python train.py --n_layer=8 --d_model=512 --n_head=12 --n_kv_head=12 --head_dim=64 --d_mlp=2048 --vocab_size=15888 --activation="tanh_gelu" --norm="layernorm" --norm_place="pre" --norm_eps=1e-05 --positions="learned" --qk_norm=false --attn_scale=0.125 --bias="all" --tie_embeddings=true --parallel_block=false --init="normal" --init_std_qkv=0.0173 --init_std_o=0.00433 --init_std_up=0.0173 --init_std_down=0.00433 --optimizer="cautious_adamw" --lr=0.000546 --beta1=0.9 --beta2=0.99 --weight_decay=0.25 --lr_head=0.00615 --grad_clip=1.0 --warmup_steps=205 --schedule="wsd" --decay_fraction=0.706 --decay_shape="linear" --final_lr_fraction=0.0 --batch_tokens=131072 --seq_len=1024 --doc_mask=true --train_tokens=1494000000 --steps=11399 --dataset="wikipedia_en"
MLP neurons of a small language model. Each row is named by its layer, matrix (up: input weights) and neuron, and shows model dimensions 357-484. Each number is 500 + 40 x the weight over its row's rms, rounded and kept within 0 to 999. Numbers have three digits each.
A block is one neuron, or neurons of one layer that tend to fire together. After each block is what it responds to, as a language model described it from the Wikipedia text at the highest values.

L4.up87:494456460479534577494544513517482515508460436534494456543510508535513464452480415513421492528447475488428516469530527611511580533536498508489437440518600431448436506539481551494549519500490537489551470478457447443530477544509472455467463525527482634513521467462491486505473508516514463460507457577545556471435493475517532546595529534557426521456533507450534488497457485567470548446560
L4.up206:559525477521593476480500483527485545524436464482493525462466527515484577464532473406498481518502484558521557475461540590448522494511543502448575441522494429454486518483577517512547482521572510469588445514484476501490428500554500494422470470554493564519512486491458428526478558545532470571554573600485532501486409572496439530459526546524500529458513516436584503518535489530449555506463
L4.up935:489444440485423443489511604499526517497506502472443465515517478519514469479550500513511522503529458512501459507524461595503594525505554476520454498526490415443482528573493563462513509466489457583510550465483528500500459501509478479497428538505503524489552505468456497487521534551533468508498431536473519512486517540531577491552455528504532488453538525542509508441497512497519586461485
L4.up1545:497504460605532477456467508442449582517415493534450507499470514525498480442473460525467543538516405569450579494455455510459528568507520474542489482456550496477446483524474573454519549522550533495527533453437489436505455477569470474441508497506475511567509509406538451487476517530485474479492476522403523522492516596553492567475451573504479499447525584480507545456514433559536548546522
Mid-number and mid-word pieces

L3.up1113:535527535472506518553502557495467539503567498486504528517484469498510467490486452531431542469459481450516529451503555518479497504481458468459463583529521474439435555525542497552507482453486495491498491583525485392520483447541538525499512577513465529520447524480506431527460481415558520473517485506470448460438432607422487568567498497504528528491487482525587497493476516474503454480467
Word-final pieces before punctuation

L5.up103:510493449490506506513495440538439534427452536458533394521553472467561501458450477521479483474443511407549530490492489543518509565547558498501495518577513508420463538495531491493426488494493511464533577493470552423414515494461409478461488433486456513512494508471485456441492432508479468518480516569408472481469489508561504474453484514492514493440526473533464415484508544503476537546553
L5.up118:503497589501454524488504481553459573594519455551558487388512486482545527460520532522432518506470556405464491513503509545501491507445582523577542425513426523504456498532481532452514534463503547521514505493473478459416482439516449455444524469532493527540478527464468521490604532477466477537490472545460484474466489475518607532490556516434476502395609480515577434481487490553390526529427
L5.up247:509497503488519529519440542542396548478487529568534448527514482445539483501537409515449547477437524440537459478548514547506544528439533505507499427550536490538500518471537520464482508542498510426501541479474501434494482466474479455495501507464542516578528510454516458531450496456487494505457476561494415507460473507478525487440476475570506427488523480512523399485533507510444487536581
L5.up907:408522521522514524531504484503501509507512518578508488421517518479540506492565507556464584487487524437511439464502567553550547480499529505608536501504485518548463484504467511497443498507437559594474557450481489508453421480538538410532485492500458512483511457509526540442565539420491454500505448495457597490481519476450563453489545554445493458498499439517476513451504469577506532474498
First names before surnames

L4.up184:482512557502439499511411471568509488549515464454526512507512485520507490544477497503478521492547466483563471497474482542551515532526506512500540574509475454526459493494484446571466534537485437552464595440446502485479483519495499456480530457544572494612499504443471472553486490442450502527398503469506493579449492429480555438507561498482568426488424448504500469518514455522443436537464
L4.up377:486472601487461511529486551540577540478467512445510506478487585462551547581491518527554503523487443534432451507479491533485495487515492485518453517459449509433509422480445473522503550484509502527475559488535519499501538490512523487521475467516457488512486411477485511447552400532464465432450454466446534515497480513456544512499475473476552509444475471516479479515512509582514505548531
L4.up787:462527506491406489536475470590538540491504477530504489406531513515522503551487564522547515493540500409552475494546466512506474482427477504447408577498481472483490485478453496530556519482474512539468461542508477454490530537546460550474509508527469478560487519480493538513571476449491558579405494519495565540436499533445499486481480436422503480524552522545424493509502493554436516508478
L4.up1001:435505510540492531534462489533516535467451403495561471424520483503488537534504497481524488500548522462525442464487474532469501525480552482531477509540481474472547519510513488541511549531541484586481534451511443493478505487499504507532534484470512462546465435506515505458542505454452493531427493495436512543482479540504511474488502518485443497554500534520541491473521535549445385512453
Tokens inside proper titles

L5.up1:522534451450520541493519509572592472476466482525477476488465538497514519546549517468476540497526542439512482535534442553441476564533508468467549452517477484553474545496533471513464551513457489457570531578441494500534519467499438475520503455538548461557515486533630451480475521464474502523454549455497455511416465414529538504451454489519503523450459530500453534514466489538499584487477
L5.up355:537515532487519468460512515528463498448519554526450538558482572429524534548480506519511464531530483541449478465503514593453470527467484498503516561556551522493437498541489473547472553483456458514606499488397457513497468465533510497511472473463479510531491395527535516492458510449541413499554533509478500437483453502467486486492560508528532560417565518476513501520506532480441521533430
L5.up898:481440555504572480478504521544481497567474535519458388495527527535539518483550485567433482521534512548511481491441482497476577497529510554426449515565545532497443407494517434570593576522467568508514544585465530464532546481493462391496424449383519470546494508531538459504481505568478467517456445582479490467460513519485538541557426567533500473438529532444484508445468509431487549460521
L5.up1662:489526489483458536491524489571479490466555513555435476489516526514506579508477469500547501573486475522496507451585576538461571483496475475506560499481494467491513492501468530556424468497491473520456563533484502500581441499555527471480524474507522532601510527430558469447496563489508479457471417547478518523479517500500508432453523444561549528463524527491490496470416587541507491443467
Indefinite article "a"

L3.up1660:494437496552462442468453513491566512511505537490488470529471554534536524532430581552517534430439469522497487517437425533472538563487455542487557501515536445504497560491574522487499431511513514561520524543483500469465435509527506518450470492548451573578474443439479431525467524507511490593568516565473500560466493502531452441539431464550490457423542530539468508533515530439480512514515
Row ends and attaching prepositions

L5.up755:432505587524379565658464480558450446490468504493483477488459509484490518557548434480540500466468507490503536510506446560504501525487434518488513562500515564534483470477522452528498528533585480524487471544484486472537470442529505488521464443472502520518493547571503468436512503441530531408470497541497477518527494451499445435488510469458538472439537499495474550472523550446537490468501
L5.up1060:532447504511422487474515449550523534490477478547450423471526546501494478398492575455484484499445515469500502421394512526502474528528581577523518531558490486472527453497539525546524478504509520563557518464515502549512477480537483497579404496498487490579505478533549569452574512540530505535466482456388424498482498447476495488459536599463554527484508457514475544493578518498453531503480
L5.up1488:504450488575503434508524511513416563487453530477519485435470498506484441510450518515475481431467532570488489482475447456450580547483464525513506513510450485517471500534549503565527484494483475465541508517474444463507476488436465554531523503526471521484504530557449481505500505538551525440453577509490524490518436485530513477531454591492525468533569486493488507487526521458507411474511
L5.up1638:465475531516478516483571571513519579512467455443453463534509560466497428445513488475424433550459550492479499491473472502489441490524517531531554514479502482549502430502512550489563524519507452484546501501499572553542520487479499498521509487404436523498447534499505501423486475508482577517460536464455456586472513567557513518487510512573419457438496429518480541487583447453508457482507
Singular quantity "one"

L5.up528:537496449461529536496485500601442513454491497443521343479485499526556477455499479546471505466451503484502516507541471496472515528519565500504463541546522543469518534469497544487445527522466485446514549482461489429486485482461462434455478409476474492522475546547483446478487479458531493481489551556478498491448482535522545426406454475519497471512553544518473441456506470503460519576563
L5.up1814:477511526589422507500481389519549496532501509527497406511441518492450477518430500516566493480451519556561416492421470490549448518435492496549472473491523500493475523466525564591499531512495439532528534522506478481423445477481514379516499535506466494499470586491517545530560501478505476515459502481454654505495514487441461504447484501446487477505514536520468456477476552450436531467555
L5.up1995:399502485518449495459405424553527520540489481528572403434419536549480471507468514523526508486462535478537475415584489554493528504478545503528487452509530545500455464433519494479457475470543502523462566395530495467476451539525518455489547453466459523493521536526512487479504468410508499539441505505481547519472457543485486415440437458536468500484515541499487488468483525444473532550550
L5.up1997:492440458462442429477496475549513582454488524486530458502458590587558479518467532558486470520444459525479463471498450497523531542502545501519480530508618481435593427494553575506451475499526430483461543531429500430458413481422464484469447493516448544475516574523542475557499469467522557534552547538488460486497466526470498552519459461477505467441491527502524507519581505421459495602486
Before a person's name

L3.up1335:519493532415502478497511465539571510532501454508568515495540522482472535391470423498512515514520571467561438476453583545580511547537543489528548504494507499531546473551519493508492479541558471544535516544492463526528455494531516452531459471454464550525494524534502523479489441524466501476507513492463534500491525576415557568547515505454550499446512483512465493481481465536449399503526
Personal name completions

L4.up244:497498500528573457508545485513438432468522485535560456444498504502548430438527393564478504512496466469559498564506464522561605549496552527499507535532507510509521517469572520515527492468481453473520506483511469433434539442482455471564474505431520518553543539452451440461523449516548538487403488534494516477491520443496480504442465508483480490480473493489533505461518528563457460509569
L4.up843:490524524482547504592496468516611551545485450538515475473612469466542525485498438535495477475523500517516504484569544484516506480586489491574527578540501441520490551508535489487514480472501546465500603439480511518519431454474454389406511472485476474510492520465470464470537483501491465535421570524538553506455496579434515543441452517478508518477452577528530536478535484498511471457487
L4.up1757:494456520498528501550552534549473482517439424493522526443595489469598578473499512498533534469497456537539534522532420513549525528527568506533464553525455529445545447519477503520530529495463512493520513420465466487458494505517421549580499456465500453577554535479481549458509424522473500554503419537446467496435511511428493456493517553470507454499498496540559469416459527553502520465452
L4.up1906:491507481500493532577475517519510496581489467536559511512524453428445514543534468440542516437497533463469488516533543557561491511514544469546474563526518554470467562467493481501493466539500548512514474462484465458491471505509494471534536491419473547519568481507500486452508466489495514504493454486509541520483503593465533537493507489481484518490499539523575470482500522522522379519531
First-name endings

L5.up641:479474559526485506470489539450506577452514544455531467516492540464478542538535456486482438519520542519538540504545454477471540513538550525507537426469515493522519473459567503473509552431618522445537553574413543445455487442550514506464465456562573578507461511494517501486456453454459465397496516579542442494479570470455498488557496593511536468557472454437548555489510508472534536502554
L5.up1286:518537448427545471546456482465539520552461571430452498488531490500570504536489452460519403476498434527473447534512394491447476481572571529455436523477487498457454539500494543506534462487482457440528541507529500550428476459516490533565494549560503488535495547463514407499475492459495491550499475521521524568462531515485455558535464524428580437521529492523578531486548550602507539504437
L5.up1812:527477541518419586499538535486489561528471518554498498493457474442454504485457530509469590498540509566510375494503419540511568554475465536474522504517489441553422480536522472533454528516452535476533563476401532481462456497584458489493495483468453473506475490446566388541480498493548507461556533582486491524471526553526483509442494486563516537461534484500486496498539453508497503496491
L5.up1846:468508455522500542578547479553442541453485511486514486506508567468498520543455478482524414481549471519501469409566444550486464551536487478509387504548526484495464434406518515467449515452597471385548508556511514531557531436560474527584544459507431489537445503428489473536486512559528528519500517488453450560490506546521455515446469502457528485566448554497441532487610467483515507490546
Results and tally tokens

L3.up456:542471473506515498517532496499446455518495610512523486561475526474532497505570481441534596490455474538424405514522449565524512527431490537534480525490545471417525502525505536494473454507519486484501550441528510487577455490528481481388448408560548457479543471545429491493560549574484510493483465606493512552487517493478464519474480498510536503425512515514464593433518473570490521503501
Head-awaiting determiners and modifiers

L3.up847:518505531512516567524517531547473531513509451502511437454518514444553524512493438520493496466445514448532564499466500496526565509579551549518419529508582491555482548478476517508509541404505517478528520488450525415514516507559462471502494499433503495622516571473536484503461442503583517536428461502500448483482508510501482453496454524542542436496550521527525601424482486581499528535590
First-name endings

L3.up597:525462469429473542492558456516571508495561508502503493536470531431446473514533524571468541445522486500483540478504485542547439516524510552517540531527501497522519496408478519525490509529541457503429514602510471467502523498474514512545460495453545499547474490534527468487494486430524501458534489514511515540483500463532588515487444462519502490492528429520482492542480554603463491524434
Preposition before place names

L4.up1397:420466532476491569461505551579541457506542442434549501453458512451488553492490511468530527482529502510554394560461395502487495561498464477542536539491514455397507466566528497545458510514532445458466497495540488521557491456568515486494533407520462442503542477488502464448555482478559483488491494470410543515480507499509540562491507518450506476496468484473479446529525502579396483543518
L4.up1735:519458512439466485523544503517525473479486433487502520535503557462532423461547463507550495496422461479527455455484488488488408520405569471537445493500487510522540535515513464478561566494545485503579440492505554537492426480511495574515470501549522511435510519479522482428534472523467465446431512451462460466473512493587503501446534549479505451516497462463502515510521477429470547541520
L4.up1989:489470596502571508566447492532518471498507467486464505544525513441448547504484470460544485565476542479556460469526502551552546532450509506618444436501538493493542482498525507404479501507531414541454456459522419521559480519590522497550525450498476483489499438507521468433511464550503452479417512530478508496520518555503480507484524484482506471459474465449537513479497439505472446567551
L4.up2026:542512510516559461467530413498606523520505467510470529532500494527454559548471500421448501518460494559476482499467462529429523550482467507531459479480606503494497459486539593495469544517540472491472474494564472476525486544513549506519471441428416560537548481476510442516450497465545525418483496518529491510503531549512478530516451496532571474506485466427529488437590445492505502430488
Section heading closers

L5.up183:524482463422518509531565468530463547494555467519456446446493507511530432447516488482481507551517512451458487474537502585498523505414522519491421477532464500443505548549519518528517556537461545543477554533477524541522475509544475509531569481454504488543495481486483453478573516501476453508519440564531566515433484468539506579525511539490564445509513483495480500490568562560458518491545
L5.up585:490465542531588525552499493513495522465489537380495428469432531511436451576510484521459503477536570426492464454587497504530577527495486506606496525532474423589509527504469482453507539494528553500514565507509512439581486500515500455477508457504446514523515515513498484417514552543454478502466574517435502527513492452480512487444508513452518508508539521488461558433460454535490406500457
L5.up957:496491496542548492448499513467489430515472433522470492480520517476528478482468591431495475554568486515498474536495435502548538501484482546548417409463504391521452496523547522557535501579551506501554508553488441528500442522547474558431506477532488468518481533471425491465525448403482465509498571510424506498467451440509530521538444452506563523501514559530503544461533478596463516526477
L5.up1332:487468520523532542542597493509469519507535484456519411506511614455477441478542541454419559415499464504540454537489506542534501561534437503528551534480500426459464488498502569544514478544536508511451426541487436532502522477498482497501527480494482592540441460499488450412489491401509544480465498508509532524468462489499492514482524491470462466511527440502469545501533579573466514505430
Before place or team names

L3.up1647:519502507484485523507503488549518482454509533513461522495419527581499456525556489513508499533420566535521457605525553486456459561446574501528498502500613486455544449443481618532504467471497462532479496468562444447439470505518510468487507463469513518497516543522433503520463509458540473508512538490508508494487474501517492478472464436496473443474507487518520498539501507416482494556493
Before a person's name

L4.up340:554546455576508460482540517458531502528519473522486505491512530470513459492446520587461470440533586473541496437550519487430518499549525498486505487445545491551548432438522555543480479510545492454542519495502539548512500418484453565410555515463473528460500439474535463500494533517534528502478506465569487500508522450437535556464516561488490479512570462431439506486591413485483520482476
L4.up437:447525538526532511546521468468541504464457449515512533519460535447496494519472507482509456477493537532547512489556532516542487557519490555498500515560546383477490509483530556512524454521603506468522509475492497552530357540485468509439523529509541483517474468522481407465499547496514512507517554550570359520455450460454480542477495572504502479534521512423488541505541491488477489526489
L4.up1359:390471431515537571579530527514564498459471419532517530500553532536531457543516474554493465462543562470522510535513511478504499468514472533455431480431569434522483497501529486468565471499584499480466481522573529566558389500468403564485496519465506527461555469594455451459472531507506541492529470534528489506441549461440541606443553524480530524543472454455511493447623443488528440506432
L4.up1977:421478476572504514519516511501511501431506449493476464475421538460493551504447499495499467526524482466466467518530521491499455525533524538469485449459569464485461468559524572523543524553501466515507515515534514575535499447486505574475550556417516494509462488495512504502614578560499519493526513468566465489487502475411538479560556476522473468439548496455466557476597461540507465533441
Last table-row cell

L5.up231:498547528468491514531443458591497482507502490439531537480478489479497558514493495515459476519501549430593465485482529484546498541530546500525467447482424544475522536489541542490548543510496460437496430485485469478479401446532475480519408484471471543478443487480487498564487485436484541491488439493493542436516483474497512484532517586541485503500457512498489509482513508540462435568473
L5.up419:488480429521538599522528543471527518525559445485467549476565546510492499455413533442343442553440592482548487516514508488588474520573531504512496510477433480448495482489526526474519512529518440468465455535544459430514446465476493451478442455514372527525440432497503536484441455498497514536519460489465465516479433499450536482534513583484521452499519453460505516475535552494502477560510
L5.up733:512483504524477530534472497562534489440542490505533575534475547488535505449441557449472408496464584408451517535471508504534494523514540571487484537554478486454456482464493527502473460500448442448516520558551464466570491396527461412450458409508466526501502483595532518507507491538510530487527522545528491479477507509454536485442511516515504456534535453476546563494502447497507441490539
L5.up1255:500516449528483533461521491490534439485556475483527517514517550510503528432491514522480488552481512466499393473534483461556462484473525521492495522497464523468491539520548517529465533483575367485467426457546497512505468363504554509474504458457492470511488499500533496493453459525507595482480441485479522530496523482518517497550495509509606515460443498477435545499528476519533450560597
Proper-name final pieces

L4.up88:463423528486519499415527532475438530511550516522482462502509539462531534501448453505513538570514538546504407505460537518572505567472517482529487611543508469486453503469540516466508522571533502517464502497514454489430488450478470439446521532519489506459517496485523488496552488536607479499509471528405526461434471491520532484446467467492527467482537455536500604466505561501481529502541
L4.up466:445423561456459550482502519519461568462468483544529465548470499435500510553447504498514515550504515516530449480547499510493513545487429490523433501518590512507519470484512453592515542484438502569488443440519455412493466462431516475483485464515517492449506456432478519505526463540542529517463404504414457558461479619525490511518466511538548490412556539581517545444569519508484526474537
L4.up945:444493484461472531531485494558493543503517499492471506525500526409509503549453464534479431474491444569463466461538527519435493547520439535582467471578563448520509490467541467464547533501436499571478552449522507476479512571531489469523512458504542547484502516456564506495522484510465473506566469553470528534482487492545523544510535428560567527516553527498491563502529490477466520577514
L4.up1732:505413544509483499563476479538470545518473435501459492527519478512428496478479461500461535533515479553553503438528459551528533544481419486478499502557480477479588508501522554439599487558501495565534502467473508471489552505507482467505500475485476621442530430459469521532498493463451468438425482614577490444504509583427534603560508524519529489478514514496542513491510507498432547477540
Word-opening fragments

L4.up980:506460572482542533435514546501573480576428530527457549532495539472485475449468488515504464437567498483468460489481500508495441557522500490475527516562518488538408433491528489474454494494561512483451488505499503525493506455495388598452523475500461448458512480419545480464485468398530556489476536484533531593504503508514513518494513459525506492544487501467518533465525496541495510535458
L4.up1124:451525507495486535534480522447515434472446489460489529503467553427532526514483521461452401507533394575549475491456473542490566533577463470456478532495544481570437511482527554481480518482530500518528484533512488437538493495614487506532482511544495462463533461477561496538482497447445503450488498597541543550478449514489477522503541509457547483434471414560483561530558473579554505529446
L4.up1673:516455524512583522514604561506506519532428462484550455543480567490486473495454466506461497528512494532425451463442474536491536550474551456525492503516448484465495509491525442522493465503551519547552531514469534503512503457487493474515546474480423505514517511537524408505378484518448540403489634551545545482528484579470423392498498491560513535497529451501507584533513492442538550510553
L4.up1746:486544531530554593466503555496515493503506562563475521559588537438482556573514501409514454562506482509531457429520432630533483565484450523465457558530608461571505534492551540469460517494545515503508501408496535490486476482515497484491525349448564538487528481476458446483471498462480546479505513482463459557502516549452506576444463505478480452563460453494472484491484515493507467520402
Acquisition verbs before objects

L3.up1271:464490506533539538529495498516461519580508526568470426449481509462536522537500494546544559443571505531497494565480456506494525532500505481515485503543528488480469524456562430540458447464489516464449481481410459483485503491624480468493515489504553527537530524490584482514487541463568482523562547503502418517441471490536464465443520505533587499453516465489488546520547512496543526527498
Indefinite article "a"

L4.up1009:456498514559462495498577501488495485517500476553497479456540509484460540556491536547522519520489479523495484435474457624441541573461450522528499481482575480529482501592513526475471461517521469512505472434489483513455498423492492469453486434462531517507541463475523501488487508461529514462548489562532454499531492483482496535538482496519565480490524565487545522483541506490510504547473
L4.up1015:546490491478479518503522490490468498575468482552497478518496569484450494506519464552494464484474451465484377530494487524527486564496479516547485479513533480555501497482560567478557494511457472499507489498494453557492467448504448519524535422496526511472515502483492499465491516440518570463500522514486508526492498433506510496487373481532573539554637529444508597482548566468425473593488
L4.up1356:528520482552464563450570483586455496502515522525490520472482581440477540532558479432530521443544535485439452491508496546488462526437383460520436487481520414555508468476503540476457503481604493537477525435539414401526457499534500500524478501520564508482518435495567445518501526444479482461531550500565544484489483511511516521457443462505495501507534414534465527486519533582466457504518
L4.up1429:514486474552522514525491500536534531486469523489433439504489518515436430394500500446459508554535482536552503449443404548499447523425492510525514513493494506500487523545556532566574547553521489563485467452537465504470529441520506413492450467509498505550552504500477477489559527559464505482509515543398530468476481443569590533412514553559477548577517483470453502458555464545473457489539
Relational prepositions before objects

L3.up1536:499430463416462476578500495562565453487456491506440503483482500474521522532521520499531543551548492523480455507470513518515552550469483501509438514502500501481589435508522491522522546588504445548497556453486460504544455505508491454584461449547503443464547467466475512462499513509529513517496463494451516590452428517539489454433514559438531512539549551507489470444511561514483417478483
Inside creative-work titles

L4.up219:477460554495519491453558530488542479518518484545443466541499574486561544448495433477484546455462506529456475421473473534504487519512515511505472466524488353478485505511527498539494535493463476498488493524576575551422547488543485519448556462501441508495510477498450430518419542492506441489512477530516495447469496447587467483421482582583528503468542515543487597469439511464540503521557
L4.up1834:512530489551486511466488559490435455482545574590478464500468499419489447530541537474471595474507578455488477540527437521464480530448529520498448533475529518495447491492496452505534502491431534472553503482502515458565546469535476475438447474496538465617525525518533456514492523486471493428539517517563503580488425521486473442437504439502575571509585484533540554477562500511542496441568
L4.up1836:526522519458574561542423507562403589482475475553502357475522532448480508509511489496509537505521510501465534525524478519531552519485472506568562547516524469487511423482538491553457465457532540504511468446448536515504507503463494457453516508490498540569564526524519449513534575456439508479493550546453524505441506478497480484532440510605535546492529573513534436481462578540456473445550
L4.up1993:485517541474493539558572506511493452543489506460545456502397516505410475542512505492433532495436526503512535451541474564428537605452505521493542466510500430514434506515513524556431537466485454518522526494519497523560476446594476506434470487515554508542499463496552427440438531450554479483529502514500481469541481417553462473527480468523527497559470477487493506427498478529471506484492
Indefinite article "a"

L5.up81:503413508569551488508517501479458489537488557456500493512484547450491550520432509480455479587497501524530522413466489409436471587466497508565459490489617487532530480527554455519495560505480507495494503491444504533561593494496505478451507445517508495484489496426521461496483405544496523537475470485481445509437493583479452479527536532555445522571490529499479433511556457457480524419498
L5.up685:474513477516508532471583529511458564542574449565510443510430508524518549515471540546507491527496524517508429555430480473498483512478474461542450558569531445506483440442476587454505492561521470500504516496516500550485500483556524452513495515465543465495480476517505445464443506521573479540521582448444493436472492533438502455426505538522572539476508460530564530548530526518529484492522
L5.up847:509528532469432532521461549536544523511501474536479566477560472467527526519454505488482510531425530488496523426389507536446509450620568485506467380465587454536484570475529534451479572557438516489466574483489552445401414494438468483492457530465511535456547471491528440426495512400506558512508479487523426582410464513513475518512518532545445481496531547534499481530483506525501429459477
L5.up2040:499536519520504494507503473587486561530538478531488517551540463488494501451492496426490520456377564526526467462466467503555500476557478539514478521549568497458389494515484446470549477496513539486508500398465435491517515443497466550439421558495531486533478476487594493535532522472528587518446509466505469527441501545430489522461520516566444418483519559544459486548522484449521484456538
Mid-word "es" fragments

L4.up114:455458522570451474501556513544469533518484548496522418476527481557565477453445463563501536484464489451531531544502548480524537529476552577551438504473577477547523475488509552536510518452448507504516550446465476535497510479481516462422423442422520527553508609530462500444479444505554441506473549521545471514518547543491502433528457446431481465480489501468538520409505454507458573517530
L4.up817:507493493504502542525493463530481534544440474460491410446539486457515486496521389461495520395431531517467501421549538495492549524504561529509474508548511495525514542475502488471452526490490504474515581487492470390499526491423479492439514496480459508509521532534515498542491462460509476550505507599499591469439512530531537473482517539485504487540539538493506492468466517500400495580533
L4.up975:460509449540516473471463455554455502552510488533538476470533498469561527435510452476528522494466518506541476565443509489541474549513546535515421534596538512544514537503563525475471467463543510505544513447473466379473518452484471457462524507485514622492538551446458506526498461439476480490460562549483469503487480448491515521491511472446523444531486478544574485412497559514427524593458
L4.up1816:536450513497518519556540450510554604507440520444512468450510534419491508479523490497515558494471507457506515494461524468572544518521500549456487548519513506509521514429480539516480485496452460486556477439451511455523455491532455505463456543434530535574508603516479541497507384499539542528469564572544488521440514550457458487545448497443532520509525472519509472465489461508462578501548
Person given names

L5.up392:499499475469545532556508506491619451511524496499488427539568507491522492479427478482481500440411503433495467514515452552519445509526430500488486558492442518464528549489510520520461483493459485493514540513607458464520464498540525522512490533431480494552507507466524488513560493525497474509436505479454552469462489520535559463517438512463473466518535441530546448522518516525502449460497
L5.up544:442497481489525564515506538477502534486498525458561427426521510476570509550589482538473472504559444477429421489563479480468495484450533548495459475522440498460541525504487480534505538488562479498510506561536475495462492442533542499526559479452474462460414414515499507498514483502426486456534506531509510533434491501464553480549482529486498459517550535518487480485521507513546417610484
L5.up1431:420469559536533495510542480525600552527500499499573514485494535475470476524468414498504502554516483520528505530515398529479536502531500515445458452491453438407534459498506468561427460519500470565486505480551471538513465541540518506482505493509464504567550447524547507559548524486503517532461485445452501475494496530540547463435572493534483519496493516530380529523566504570402443472510
L5.up1712:369515532517560533557494455513527538532491451424521505479446494569518537537477492430518510507529498548544424460482510538486479506471487534531475553547461485500535478500516522529547575572527461503440523525526409450472520476504458551512517491465457531504539414451485474485521509513452507480493524501445533576490461555456504486458511479478462495544504595526495455498499521526460488540479
Song and work titles